{
  "activation": "reglu",
  "norm_eps": 1e-06,
  "tie_embeddings": false,
  "parallel_block": false,
  "init_std_o": 0.0,
  "optimizer": "muon_variant",
  "lr": 0.00643,
  "beta1": 0.93,
  "seq_len": 1024,
  "train_tokens": 687300000,
  "dataset": "wikipedia_en"
}
MLP neurons of a small language model. Each row is named by its layer, matrix (gate and up: input weights; down: output weights) and neuron, and shows model dimensions 48-175. Each number is 128 + 24 x the weight over its row's rms, rounded and kept within 0 to 255. A neuron's up and down rows have the sign that makes its largest values positive.
After each neuron's rows, "fires in" lists the words (lower case) most often at its 100 highest values on Wikipedia text that the model never trained on; "fires on" lists the tokens most often at its 100 highest values on Wikipedia text that the model never trained on. A number after a token or word is its count.

L13.gate127 [171 119 108 107 118 169 109 100  98 155 122 162  99 142 151 125 119 133 139 123 163 136 145 192 141 144 149 121 124 170 128 110 140 164 136 151 100 114 140  95 112 113 113  94 144 109 147 123 115 167  93 125  93 158 144  99 118 105 163 123 113 156  95 138  98 121 177 143 155 135 138 138 130 129 116 132 133 142  87 150 171  88  91  97 150 132 142 167 127 120 118 176 177 119 134 186 117 146  87  99 156 120 132 120 136 145 145 138 153  88 134 137 143 131 116 112 148 169 145 115 128 146 140 141 116 103  78 122]
L13.up127 [105 141 163 105  68 121 145 162  74 131 135  97 133 114 145  86 120 147 121 107 150 106 129 173  94 120  99 100 147 131 119 126 156 118 131 123 125 106 130 103 154 133 131 111  91 108 138 120 168 164 120 115 136 150 138 110 130  91 123 150 160 103 151 162 153 129 130 144 163 180 118 154 135  81 112 115 136 139 145 149 167 101 103 123 162 146 123 137 123 130 115 129 147 128 144 126 127 124 122 119 114 125 131  95 139 120 150 129 148 171  88 153 153  83 184 121 111 143 106 163 117 122  88 119 104 156 130 114]
L13.down127 [121 121 131 114 116 131 151  89 152 144 141 130 133 153 127 123 129 114 133 142 118 156 158 165 180 114 164 122 124 130 143 152  98 101 104  91  84  81  96 150  86 137 126 145 120 110 110 135 111 128 132 112  76 123 169 147  89 144 135 118 114 105 126 190 115 171  95 105  98 144 147 145 104  96 131 124 125 165 114  91 145 138 111 167 116 109 179 133 127 139 152 121  93 140 134 102 138 134  71 133 135 128 103  98 165 101 123 122 100 131 119 105 142 138 141 125 141  87 135 109 145 141 171 145 150  89 113 162]
fires in: "the" 58, "their" 4, "of" 4
fires on: " the" 63, "al" 7, "e" 4, " of" 4

L8.gate169 [143 133 129 108 137 108 149  75 152  79 129 141 114 127 148 125 118  97 131 118 165 140 139 129 147 139  94  96 145 137 109 136 170 148 137 153 187 158 111 152  68 153 148 115 122 139 149 149 131 153 123 138 143 113 125 136 129 140 162  78 110 117  71 143 136  91 123 121 139 145 107 131 103 150 151 116 145 172 130  96 144 138 104 139 111 141  94 156 125 107 134 118 149 173 146 121 157 152 111  89 136 141 145 100 114 119 138 162 107 127 116 158 138 101 131  89 148 138 132 101  90 156 101 194 102 114 163 132]
L8.up169 [151  94  75 123 129 154 158 140 111 117 151 127 107 129 109 133 145 105 145 153 124  72 134 138 102 166  93  95 108 126  89  84 184 148 183 166 148 162  98 113 116 138 151 128 135 141 116  96 122 142 124 123 117 122 169 119  72 132 110 172 140 171 128 121  69 102 108 125 130 155 123 120 143 102  91 150 141 155 116 121 128 118 129 169 125 132 129 129 137 166 183 167 136 128 140 117 145 118 146 163 113 111 113 163 120 155 127 164 107 120 125 131 153 128 163 173 134 138 145 211 108 157 110 115 113 174 128 121]
L8.down169 [148 143 158 144 156 119 136 168 184  85 121 163 155 159  82 159  98 123 147  95 165 121 156 117 168 138 111 127 133 120 121 164 136 124 103 118 138 113 101 107 100 130 124  81 102 112 123 120  77 121 128 104 113 123 132 119 171  93 121 117 158 139 165 133 132 139 127 159 161 161 135 123 125 126 102 106 121 177 116 137 151 109  94 156 110 123 115 126 126 102  76 141 142 110 113 137 101  86 111 135 118 137 161  94 106 122 120 178 127 132 112 121 141 140 119 126 134 126 150  90 118 120 146 138 163 150 124 146]
fires in: "of" 67
fires on: " of" 69, "ent" 6, "s" 4

L11.gate231 [142 158  85 107 127 129 143  95 141 125 130 135 114 131 152 201  95  79 129 118 156 129 118 151 172 121  81 133 120 120  87 151 149 174 168 134 154 139 143 126 106 156 104 125 113  94 118 165 124 146 145 122  91  94 120 146 117 106 140 155 156 124 130 106 139 131 137 104 169 115 146 130 137 143 148  93 145 147 109 111 175 162 127 123 135 115  80 134  96 133 130  97 137 152 128 147 128 119 134 129 138 123 112 108 154 159 142 154 114 117 134 140 145 128 137 151 169 150 146 103 127  96 115 139 111 140 120 139]
L11.up231 [138 107 121 158 159 180 143 178 139 131 135 147 119 157 112 149  82  86 126 126 131 116 141 120 102  87 121 100 145 106 101 137 168 140 155 115 130  80 143 144 100 131 108 104 165 124 147 135  90 133 150 146 135 145 131 127  97 148 124 165  96 126 146 174 105 100  96 120  88 130 138 109 111 190 143 114 120 171 107 105 167 107 107 150 106 183 129 106 141 123 108 120 153 152  96 130 121  88 117 130 119 127 103 103 200 113 128 103 119 128 119 118 136 164  98 139 145 160  99 125 128 126 130 142 103 133  88 116]
L11.down231 [151 131 105 127 146 160 122 128 144 159 163 106 113 138  92 140 107 131 137  92 149 117 124 164 149 100  81 128 101 125 109  96 157 125 126 152 135 125 127 144 125 165 133 102  83 109 128 168 119 131 101 135  92 107 109 131 144 145 126 150 122  94 144 167 123 155 117 128 130 143  92 160 102  93 116 114 114 129 175 151 113  94 145 103 128 110 120 146 111 122 132 135 124 178 102 109 120 135 124 128 152 112 140 127 100 141 114 130 134 109 136 144 159 135 140 163 135 156 128 130 125 138  79 104 139 114 165 166]
fires in: "of" 92
fires on: " of" 96

L4.gate439 [140 111 123  96 150 129 150 160 148 162 153 144 131 112 137 147 133 140 160 169 124 117 114 145 104 148 154 135 129 169 112 127 138 138 111 103  99 113 140 113 122 116 148 147  99  90 142 149 111 146  99 134 140 133 120 177 162 102  78  96 149 109 133 139  72 142 121 130 155  80 148  82 165 131 133 159 102 124 132 201 159 119 143 121 109 159 114 128 147 163 107 131 108 144 102 126  99 124 144 128 136 144 181 127 144 143 145 156 144 189 129 128 129  93 180 140  86 154 145 191 111  85 128 135 145  89 120 138]
L4.up439 [107 110 127 119 177 107 116 134 152 147 156 119 137 126 171  89 117 112 158 141 164 175 114 142 105 146 130 113 144 126 117  84 146 199 133 110 121 124 137 150  91 145 136 112  94 139 128 128 189 110  93  96 111 146 107 147 103 101 110  76 103  87 134 164  57 148 133 157 189 114 159 125 105 166 128  93 159 124 112 133 132 174 115  78 155 134 154 142 137 131 154  86 117 110  91 126  88 137 128 155 132 159 124 143 155 140 104 137 114 146 132 133 159 117 126 124  85 142 115 142 107 117  98 164 111  80 124 144]
L4.down439 [130  98  94 152 146 148 164 161 154 160 180 124 130 183 145  99 119 145 157 126 145 140 110 210  67 143 158 155 134 173 149  96 134 102 113 148 113 125 143 106 123 115 118 106 121 102 128 122 114 100 127 145 147 152 152 110 124 101 149 105 124 132 131 134 136 191  95 123 123 134 143 120 116  91 146 137 114 115 168 183  97 130  99 131 120 153 152 132  93 127 139 129  91 145 145 115  87 139 191 117 128 161 163 162 154 164  97 138 132 122 174 148 122 132 165 131 131 136 148 129 151 130 119 114 129 136 156 136]
fires in: "in" 56, "international" 7, "institute" 5, "institution" 4
fires on: " In" 63, "n" 26, "in" 7, " in" 4

L2.gate537 [120 136 127 119 123 114 101 120 147 128 120 148  91 124  55 114 142 155 130 138 122 163 110 140  91 145 117 129 136 120 114 123 137  85  78  57 156  81 113 129 131 108 164 128  93 108 127 122 167 107 111 124 121 140 124 114 151 170 123 116 156 120 126 135  90 119  83 120 124 124 157 138 130  95 108 129 120 111 173 163 111 160 134 124 124  78  95 126  48 122 128 128  91 115 123 143 198 113  90  93 141  77 142 108  98 105 164  82 103 117 138 100 149 126 127 146  93 161 134 106 139 147 131 120 153 126 107 124]
L2.up537 [153 145  99 114 104  99 138 132 188 126 128 138 159 123  76 120 108 149 102 155 157 124  97 140 121 148 136  92  77 165  95 130 154 151 144  98 151  85  95 135 138 142 127 175 118 154 141 159 121 139 197 105  91 155 125  87 117 106 109 141 104 120 145 127 146 138 154 142 130  97 114 144 181 105 125 168 110 137 142 178  90 144 138 143 108 132  90 106 116 111 130  98 107 129 123 149 126 118  96 147 103 105 112 118  94 151 152 131 113 111 138 124 146  96 111 131  89 178 142 135 146 158 146 123 165 122 105  90]
L2.down537 [ 91 114 112  93 163  98 116 122 126  94 137 158 128 142 132 122 109  89 120  73 143 113 115 155 109 170 158  87 115 171 126 180 143 110 175 159 133 120 132 121 112 164 132 154 146 129 168 106 145 137 130 176 157 164 134 158 148 115 110 122 129 106  94  94 186 125 164 138 148 104 109 145  66 125 124 107 104 147 100 111 112 117 145 119  95 150 112 100 113 159 125 179 140 122 142 116 134 154 120 128 139 150 143 117 161 110 133 138 147  80 123 200  96  91 137 146 174 123 103 122  97 163 140 160 126 132 143 157]
fires in: "0" 100
fires on: "0" 100

L2.gate242 [ 87 133 111 136 177 123 126 102 178 138 167 162  85 109 131 139 110 111 148 120  97 148 119  90 129 145 129 122 121 135 106 137 155 133 135 124 118 122 134 138  86 123 168  75 136 166 135 130 115 162 128  95 174 115 103 116 106 154 105 117 123 114 147 146 121 109 110 127 165 124 150  87 130  88 136 123 118 177 130  86 128 159  86 136 130  89 163 167 144 150 126 120 123 161  99 110 118 169 115 104 104 127 144 127 112 140 141 135 102 106 103  75 127 149 117 117 111 138 137 135 158 126 157 124 180 128 167  93]
L2.up242 [124 155  97 108 130 165 146  87 138 145 126 148 100 148 103 100  97 142 115 152  97 120  93  98 134 131 144  91 128 102 175 128 131 154 146 114 116 138 167 103 122 132 118 149 111 142 106 127  96 152 145 130 120 138 136 103 159  57 156 148 126 100 138 166 110 151 145 128 122  88 152 121 160 144 134 125  93  95 150 111 149 123 151 148  91 112 152 171 177 120 128 101 146 139 186 140 140 127  91 140 121 156 148 145  96 126 126 119 127 117 136 175 141 157 137 113 108 150 141 106 158 175 143 146 189 105 128 146]
L2.down242 [ 73  97 149 112 143 108 158 172 140  84 101  98 109 127  68  94  84 121 126 134 144 111 147 154 135 126 133 147 121 147 133  96 127 164 159 126 148 140 112 153 118 154 120 150 148 122 103 175 165 154 131  96 106 112  97 109 129 153 140 130 127 136 150  97  85 161 135 103 125 121 123 129 138 171 138 140 145 152 148 137 145 123 160 132  84 174 126 148 117 103 108 136 148 116 135 175 118 163 122 163  96 139 146 104 121 103 124 147 146 120  94 160 154 127 123 114 131 102 129 151 125  72 151 150 115 140  89  75]
fires in: "00" 21, "5" 11, "0" 9, "3" 8, "02" 8, "04" 7
fires on: "0" 55, "3" 21, "5" 17

L8.gate469 [130 148 152 130 121 162 130 138 107  96 121 126 104 174 128 122 158 113 112 190 115 105  64 136  90 161 119 130 120  86 134 170 135 126 122 165 177 108  91  93 159 104 142 166  98 134 139 134  94 138 162 120 146 142 109 169  66 109  98  93 146 136 134 150 137 123 117 146 127 134 135 150 131 115 108 154 112 144 161 114 116 130 136 141 108 146 119 143 155 137 103 150 121 138 144 121 126 153 163 135 103 137 169 117 133 121 158 148  87 151 139 188 169 122  81 136 100 121 119 125 138 117 154 103 142 132 110 139]
L8.up469 [101 143  85 128 134 152  76 104 152 102 168 137 134 115 133 138  81 120 109 161 135 123 103 126 130 119 126 120 167 165 127  98 125 128  88 115 141  60 138 152 114 138 121 128 166 111  99 139 161 120  85 135 127 126 185 170 149 148 142 156 162 154 139 146 170 140 110 119 117 114 127 143 197  97  94  96 122 137 141 169 120 173 108 145 152 131 118 131 131 182 101 119 129 145 127 120 114 158 145  97 117  92 160 121 109 102 109 141 129 119 117 104 140 112 129 109 108 131 111 133 109 132 147 142 149 127 145 148]
L8.down469 [142 122 140 101 125 131 133 156  87 132 151 118 157  70 126 163  80  98  97 129 118 148 183 152 171  90 115 125 135 127 141  98 140  99 113  88 110 155 135 137 134 119 147 133 121 139 191 140 106 118 116 161 147 141 163 115 118 106 188 129 129 118 157  90 137 108 100 148  74 145 154 111 138 158 101 133 104  97 156 172 126  93 154 147 116  84 138 119 129 134 109 147 177 100 116 102 149 170 166 112 166 124 122 147 164 160 137 106 124 109 109 143 185 114 126 104 119 124 169 155 133 116 118 137 106 132 163 132]
fires in: "family" 16, "party" 14, "army" 8, "community" 7, "government" 4, "orbigny" 4
fires on: "y" 54, "ity" 10, "d" 6, "ment" 4

L11.gate488 [ 95 106 115 108 147 116 138 103 169  99 106 169 183 150 140 123 142 166 154 158 152 158 131 121 148 113 154 120 144 146  93 136 162 114  97 110 120 113 174 120 128 114 111 113  97 155  87 118 147 162 124 107 139 149 140 101 131 153 105 100 110 104 123 134 105 150 117 158 113  72 159 150  94 154 138 146 145 134 146 106 105 136 126 104 161 105 103 124 143 107 105 120 138 126 132 124 170 104 105 110 123 127 141 192 100 148 172  97 106 125 123 123 149 111  92 160 131 140 139 126 152 138 144  99 183 134 156 166]
L11.up488 [ 98 123 117  65 151 128 115 133 173 106 137 157 131 112 125  82 148 142 136  64 158 150 109 147  83 113  93 155 145 168 101  98 111  88 145 109 116 151 140 105 132 123 131 127  99 125 113  92 127 136 126 136 157 146 165 156 143 136 194 139 122 144 136 130 112 134 123 103 126 170 143 167 152 134 163 133  89 116 112 137 111 127 108 137 150 153 108 141 147 126 140 143 128 159 113 127 147 118 157 101 121 150 138 180 113 141  96 128  95 124 114 129 114 125 143 103  88 135 163 140 124 112 144 135 118 132 145 127]
L11.down488 [128  76 130 118 132 140 154 134 115  95 117 163 134 180 135  39 110 140 126 121  81 103 102 183  84 114  94 129 126 186 133 120 178  92 104 147 113 148 158 136 140 118 162 119 110 136  98  89  91 136 108 117 154 140 138 138 143  99 159 129 139 147 155 171 135 128  78 134 159 150 135 116 148 115 148 119  91 128 110 141  90 165  83  87 141 126 111 167 112 140 125 139 100 131  97  52 154 134 111 149  85 146 138 103 150 126 160 147 151 159 143 113  95 148 138  97 108 117 129 123 107 161 131 129 118 119 130 136]
fires in: "in" 79
fires on: " In" 50, "n" 25, " in" 23

L2.gate285 [ 99  95 153 118 156 111 140  65 114 116 123 141 129 101  96 106  84 111 145 128 114 101 112 118 106 163 122 127  93 145 118 120 136  69 146 114 137 146  51 121 135 149 113 108 157 130 137 141 125 144 161  99 122 143 129 145 151 162 112 182 111  87 126 146 128 125 158 136 145 136 150 118 123 120 129 151  95 130 116 132 149 135 126 122 111  99 153 140 119 132 172 148 100 134 124 102 184 116  49 130 133 141  96  86 114 171 138 122  93 123 110 133 139 161 131 111 116 126 126  94 144 140 190 123 144  76 140 120]
L2.up285 [137 127 138  97 129 106 169 125 111 110 140 137 128  93 112 111 118 128 104 147 117 153  79 117 118 156 136 108 124 174 102  93  99 128 151 120 126 104  21 127 116 128 108 109 112 116 131 157 143 135 145  69 133 118 145 178 167 127 127 159 114 136 124 101 128 128 135 165 121 111 138 106 159 131  70 173 116 146 130 182 111 137 127 141 121 107 100 109  78  96 117 135  77  99 142  87 186 116  99 107 115 114  91 182 118 155 149  93 133 140 123 141 200 138 138 125  84 148 152 153 174 130 143 130 137  95  83 127]
L2.down285 [ 87 121  99 120 114  73 112 133 164 133 114 170 125 153 133 155  87 106 151  93 169  94 116 165 136 128 137 113 116 139 160 140 134  82 128  64 128 134 110 115 100 103 121 126 100 102 153 101 168 120 127 168 147 120 123 162 134 126 123  90 116  96 135 126 121  88 132 172 128 154 127 127 101 150 115 141 152 149 125 139 122 119 182  91 126  90 148 128 134 122 144 153  95 121 161 123 100 135 100 144 101 151  93  96 126 124 122  90 116 112 107 139  63 134 137 126 162 146 132  86 103 172 110 150  98 102 112 130]
fires in: "0" 63, "quality" 5
fires on: "0" 63, "qu" 35

L8.gate80 [116 114  88  73  87 111 124 126 128 128 137 113 135 123  93 176 130 111 126  93 130 139 162 114 160 142 122 120 141 144 115 128 122 167 109 146 136 156 127 108 118 119 110  98 127  99 146 176 125 148 139 145  96 152 149 182 165  91 171  92 128 128 157 148 156  93 162 148 137 138 146 121 170 136 101 110 142 139 146 121 134 114 103 154 135 116 140 121 139 164 134 140 132  93 143 124 147 114 134 118 149  51 128 122 132 162 147 150 137 153 117 104 126  98 137 132 152 154 148 108 140  69 138 116 123 138 119 108]
L8.up80 [117 154 149 175  94  87 115 129 104 147 142  91 119 142 130 182 121  89 111  85 126 120 141 121 171 117 123 129 109 150 142 124 136  96 148 123 114  92  94 149 159 145  99 138 117 145 147 124 115  96 146 140  72 129 138 105 152 150 153 128 110  93 145 140 159 126  91 111 140 135 152 142 117 163 162 153 146 129 121 124  95  96  93 110 142 144 139 155 137 155 135 121 165 143 157 124 137 116 130 159 140 156 133 133 161 156 171 124 158  91 123 126 122 154 128  87 103 122 109  88  91 132 108  94 134 136  51 160]
L8.down80 [129 154 129 115 164 140 175 149 116 129 122 145 176 133 115 110 139 135  66  78 123 164 129 198 110  88 161 117 131 123 102 139 127 157 122 117 111 152 115 132 117  98 122  96 117 138  99 112 130 148 111 135  72 101 151 144 115 135 114 143 158 137 118 132 145 136 160 124 125 119 163 141 141  82 115 112 153 101 172 152 106 148 159  87 117 113 140 159 136 102 160 141 102 141  78 147 122 164  89 125 143 143 130 153 118 136 129 118 123 163 104 135 121 117 161 136 100 127 127 153 140  97 120 156 132 119 172 147]
fires in: "s" 25, "their" 24, "early" 10, "whose" 5
fires on: "s" 37, "ir" 25, "ly" 10, "e" 5, "al" 4

L2.gate526 [101 104 153 129 137 121 136 106 143 129 104 117 137 124 131 106 145 177 123 123 146 170 117 152 131 103 116 142 165 153 122  99  99 147 108 102 122 122 127 140 137  82 106 183 110 145 147 117 133 144  94 116 124 130 101  92 156 146 154 128  95 120 108 124  76 141 111 131 134  70 143  87  85  71 188 145 129 135 148  87 168 171 149  98 107 117 104 140 148 115  89  89 104 169  74 111  94 147 139 135 153 139 155 132 130 140 114 100 108 147 130 105 151 151 144 160 118 129  59 156 149 111  92 128 117 121 132 147]
L2.up526 [144 135 137 165 169 139 138 113 146 163 109  87 119 127 126 111 124 141 114 113 118 141 122 146 134 134 105  81 151 174 114 112 169 148  77  95 130 135 156 124 152 137 110 149  76 103 141 125 156 129 125 135  84 163 139 124 159 160 140  96 125 140 132 130  88 147 125 120 107 104 100  88 106 100 180 130 117 187 131 132 146 173 172 155 119 158 135 150 155  93 146 153  85 115 118 116 110 129 141 144 131 142 169 135 127 123  92 120 119 154 127 121 141 127 128 146  78 119 189 129 131 171 121 120 163 129 133 123]
L2.down526 [112 138 118 122 145 114 145 133 149 129 149 139 125 164 130  98 151 139 145 111 136 157 101 223 129 103 147 148 144 156 136 118 126 115 159 104  87 154 135 139 137 106 107 116 128 151 151 109 125 108 111 153 133 134 117 147 124 125 119  91 126  93 162 119 143 168 133 154 131 139 160 113 104  79 142 136  90 107 136 139 115 154  64 162 132 162 137 156 133 100 111 140  90 162 136 125 113 116 152 146 129 145  93 151 141 142 133 113 110 112 173 100 149 125 145 155 134 135 124 147 120 137  95 191 138 146 133 164]
fires in: "in" 91
fires on: " In" 58, "n" 42

L2.gate115 [123 140 136 102 148 128 124 124 140 115  68 160  93  64 128 147 129 126 138 120 110 128 110 120  96 167 135 113 104 161 134 153 127  98 150 109 159 152 108 125 100 185 175 115  67 115 151 134 157 135 104 136 134 139 110 130 115  91 128 148 145 101 104 188 115 160 101 101 132 112 129 119 132 136 127 131 111 168 111 106 103  90 132 132 150 117 126  68 127 135 132 134 128 123 145 133 149 102 121 148 121  91 175 118 116 147 105 128 117 124 121 143 155 142 139 191 109 145 129 114  82 150 127 106 137  95 154 142]
L2.up115 [ 86 170 125 116 147  95  88 128 131  97 125 116 177 108 110 114 149  90 141 127 126 114  84 135 134 197 146 141 101 131 147 105 147 128 146 140 157 158 151 132 129 140 143  53 105 155 165 114 124 168 100 128 129 130 115 165 105 119  76 128 147 111 142 183 141 164 111 136 123 127 128 138 144  87 146 124 122 157 132 138 108 122 185 126 119 107  96 122  70 126 103  96 151  98 109 118 154 129 146 142 123 150 112 161 120 101 145 136 132 115 109 149 172 147 117  87 117 147 164 121 105 154  87 139 137 133 131 113]
L2.down115 [155  98 156 123 118  88 135 106 138  91 136 112 118 126 129 173 152 117  61  86 180  98 114 101  70 139 122 122 145 137 129 117 133 114 189 116 107 123 112 116 104 136 126 172 135 133 129 133 145 130  95 158 151  99 149 168 134 157  89 131 133 138 147 103 106 140 123  63 107 160 107 147  84 147 109 121 160 135 105 120 140 140 106 126 140 112  77 170 111 130  92 131 142 162  55 131 130 137 128 135 162 111  81  92 120 132 127 113 153  94 134 145 100 110 107  98 147 120 126  78 152 139 131 151 144 125  79 108]
fires in: "0" 56, "people" 19, "band" 6
fires on: "0" 62, "le" 24, "and" 12

L10.gate192 [173  98 127 135 134 131 149 163 134 144 115 140 108 159 138 120 122  97 135 157 130 152 102 152 142  99 135 116 119 154  86 150 104 176 140 141 151 102  89 125 143  92 130  90 122  91 112 124 136 123 131 175 111 125 102 133 132 140 131 121 135  83  90 129 121 130 183 153 142  90 135 135 110 145 159 159 153 130 134  80 101 106 109  88 121 113 121 144 147 157 142 139 141 125 122 132 118 173  82 119 142 124  82 112 111 103 142 158 108 100 137  86 145 118 137 149 113 139  80 134 163 136 102 132 114 147 101 134]
L10.up192 [143 186  82 138 126 141 151 109 124 120 129 167 109 161 121 159  98 137 156 117 128  96 120 123  96 123 103 116 139 141  96 133  98 125 150 191 203 140 114 151 129 114 127 165 126 103 115 161  99 104  83 107  86 118 108  92  97 123 121 200 109 107 143  97 156 108 130 127 125 145 130 141 142 143 147 200 103 138 133 121 135 109  66 185 112 129 156 125 104 137  79  94  92 105 118  86  63 138 139 135 135 100  93 143  99 151 148 137 112  97 145 116 115 144 141 170 106 122  83 139  83 116  91 104 131 160 144 106]
L10.down192 [155 135 143 126 134 173 147 108 136 151 134 100 118  97 135 165 115 131 128 129 143 156 120 101 141 137  94  72 100 147 137 106 145 165 110 102  91 129 144  68 137 126 134 129 146  94 115 139 141 121 109 153 140 146 148 150 120  92 157 118 101 105 107 156  88 132  86 118 153 171 114 129 109 137 116 124 139 161 153 101 113  99 101  98 151 172  98 125 159 105 100 112 124 122 124 154 115 124  65  60 121  94 167 148 138 183 153 148  97 130 156 133 126 106 169 117  98 127 132 122 155 156 100 126 119  48  85 152]
fires in: "of" 60, "language" 9
fires on: " of" 68, "g" 16, "ri" 5

L13.gate251 [ 98 112 130 122 121 131  81 136  69 142 132 142 123 104 107  94 119 116 132 165 114 165 103 166 145 141 141  89 141 133 170 148 126 125  81 147 132 129 101 122 143 152  90 154 106 127 142 136 121 168  98  99 138 110 150 122  90 137  93 115 113  87  63 149 116  78 157 147 113 141 143 119 140 140 128 133 112 131 100 113 113 165 140 124 187 101 103 155 113  94 129  85 115 110 146 131 121 110 123 105 126 151 147 136 135  80 139 126 125  97 145 112 154 128 105 124 113 147 145  94 133 131 114 128 110 111 111 134]
L13.up251 [139 137 115 169 130 106 130  97 120 126 104 147 153 104 136 147 162 116  96 110 111 152 140 142 125  76 117 109 125 137 169 157 124 150 181 166 108 101 140 144 142 134 111 162 140 121  93 167  93 120 130 119  88 136  69 109 146 109 132 123 132 121 141 165 137 104  68  62 104 155 159 159 163 142 146  88  99 116 105 107 129 137 184 131 109 145 148 118 139 129 103 128 121 151 141 132 161 137 132 100 121 138 121 133 190 128 156 126 105 125 155 148 126 140 127 141 129 107 121 112 134 106 178  99 120 122 139 139]
L13.down251 [132 143 162 143 137 115 129 119 159 104 159 153 134 166 135 180  95 133 168 124 128 115 121 106 138 151 140  99 130  98 112 132 135 114 127 180 114 142 105 161 110 158  90 129 113 115 154 111 151 104 129 156 131 150 136 131 103 138 113 152 134 152  89 150 131 110 185 140 129  97 125 109 112 131 129 178 115 101 146 125 151 129  81  98  97 135 175 168 166 176 102  95 124 114 121 127 133 154 111 101 115 137 133 123 136 144 129 151  60 126 151 125  72 130 121 154 139  76 109 153 122  94 127 118 132  78 139 182]
fires in: "as" 24, "his" 21, "her" 6, "a" 4
fires on: " as" 34, " his" 17, " a" 9, "her" 6, "is" 4, " r" 4

L4.gate649 [101 107  84  87 117 100 113 148  93 139 149 129  42 108 125 148 145 113  97 136 119  69 148 140 179 146 117 111 120 136  95 144 135 153 111 149 109 181 100 126 110 128 114 142 144  94 125 158 138 165 121 118 124 145 100 121 162  97  94 159  86 131  98 162 134 143 108 109 108 142 134 116 145 135 152 132 130 126 141 122 147 148 144 134 115 103 191 123 127  99 134 159  86 128 168 127 169 148 136 125 138 142 181 164 168 148 119 121 124 137 121  89 130 138 172 111  86 158 107  79 137  91 161 136 147 137  99 157]
L4.up649 [126 150 110 133 113 126 153 132 121 127 137  97 120 139 118 151 129  86 134 147 114 126 119 123 125 126  95 119 102 126 137 138 176 107 120 124 113 119  97 113 111 106 139 153 156 188 120 165 120 148 123 143  92 189 165 130 148 161 137 171 137  90 135 140  95 141 123 142 162 123 165 129 102 128 108 161 113 140 132 132 168 107 111 120 155 123  54 146 112  98 131 116 136  91 121 101 131 135  97 131 143 118 115 151 126 145 157 104 148 100 130 157 147 184 122 129 140 121 144 107  91 126 101 132 139 123 125 140]
L4.down649 [147 104 133 155 119  95  90 142 119 189 152 154 100 128 164 108 144 106 148 126  94 124 187 140 167 102 132 174 141 172  87 116  85 117 140 121  96 141 117 115 149 163 110 126 104 110 132 112 120 134 130 114 112 135  65 116  96 116 159 116 159 122 127 110 128 116 114 129 145 134 135 114 156 137 102 163 122 112 152 131 148  90 139 138 119 163 132 148 124  99 109 117 128 132 125 113 129 123 110 137 104 197 109 140 136 118 171 126 105 143 108 130 110 148  99 120 142 142  87 131 162  90  92 139 119 120 106 133]
fires in: "its" 44, "their" 43, "her" 6, "itself" 5
fires on: "s" 48, "ir" 43, "her" 6

L5.gate467 [ 70 116 127 131 133 148 149 124 168  98 114 122 131 153  73 127 153 126 117 170  87 140 132 121 136  98  70  98 111 139  99 114 173 131 140 144 148 102 129 103 130 141 129 116 124 137 108 147 113 123 106 178 157 108 134  95 149 136 130 124  77 132 114 153 152 115  79 121 151 167 105 106 126 113 144 129 150 125 163 143 136  83 134 154 164  72 127 126 128 142 133 136 134 109  71 169 131 107  92 151 115 118 145 135 128 150 111 124 156 129  89 164 146 147 121 131 141 152 143 164 123  80 130 142  98 122 146 169]
L5.up467 [151 162 135  88 168 125  99 128 150 105  90 124 137 171 120 159 125  64 139 134 101 120 127 163 172 160 115 127 105 172 122 136 120 169 119 127 113 108 124 128 175 142 127 135 126 126 135 132 136 148 102 128 153 149 107 121 142 101 107  96 160 124 125 103 121 117 124  89 165 140 195  98 117 156 123 104 137 147 116  87 149 121 161 165 148  88 138 124 117  86 151 147 157 113 156  99 157  98  96 110 144 116 104  83 131 128 138 111 114 154 127 126 119 179 102 136 120  99 139 144 121  83 128 133 119 139 163  99]
L5.down467 [109 136 142 150 123  93 175 168  93 153 181 133 113 127 175 128 152 147 124 153  97 130 137 159 103 133 108 103 145 114 129 115 167  95 134 106  83 118 122 161 138 111 105 154 154 127 138 151 113 126 137 157 123 145 105 120 116 179 155 186 129 141 127 152 114 129 106 138 124 126 134 150 135 169 127 146  65 145 117 109 121 140 134 102 139 123 178 101 134 172 119 134 141 137 123 165  90 136 177 103 121 139 116 152 166 122 147  95 131 161 141 171 120  51 132 128 136 119 143 166 129 155 139 107 108 129 148 127]
fires in: "his" 37, "had" 34, "have" 7, "has" 6
fires on: "ad" 35, " his" 24, "is" 13, "e" 7, "as" 6, "a" 6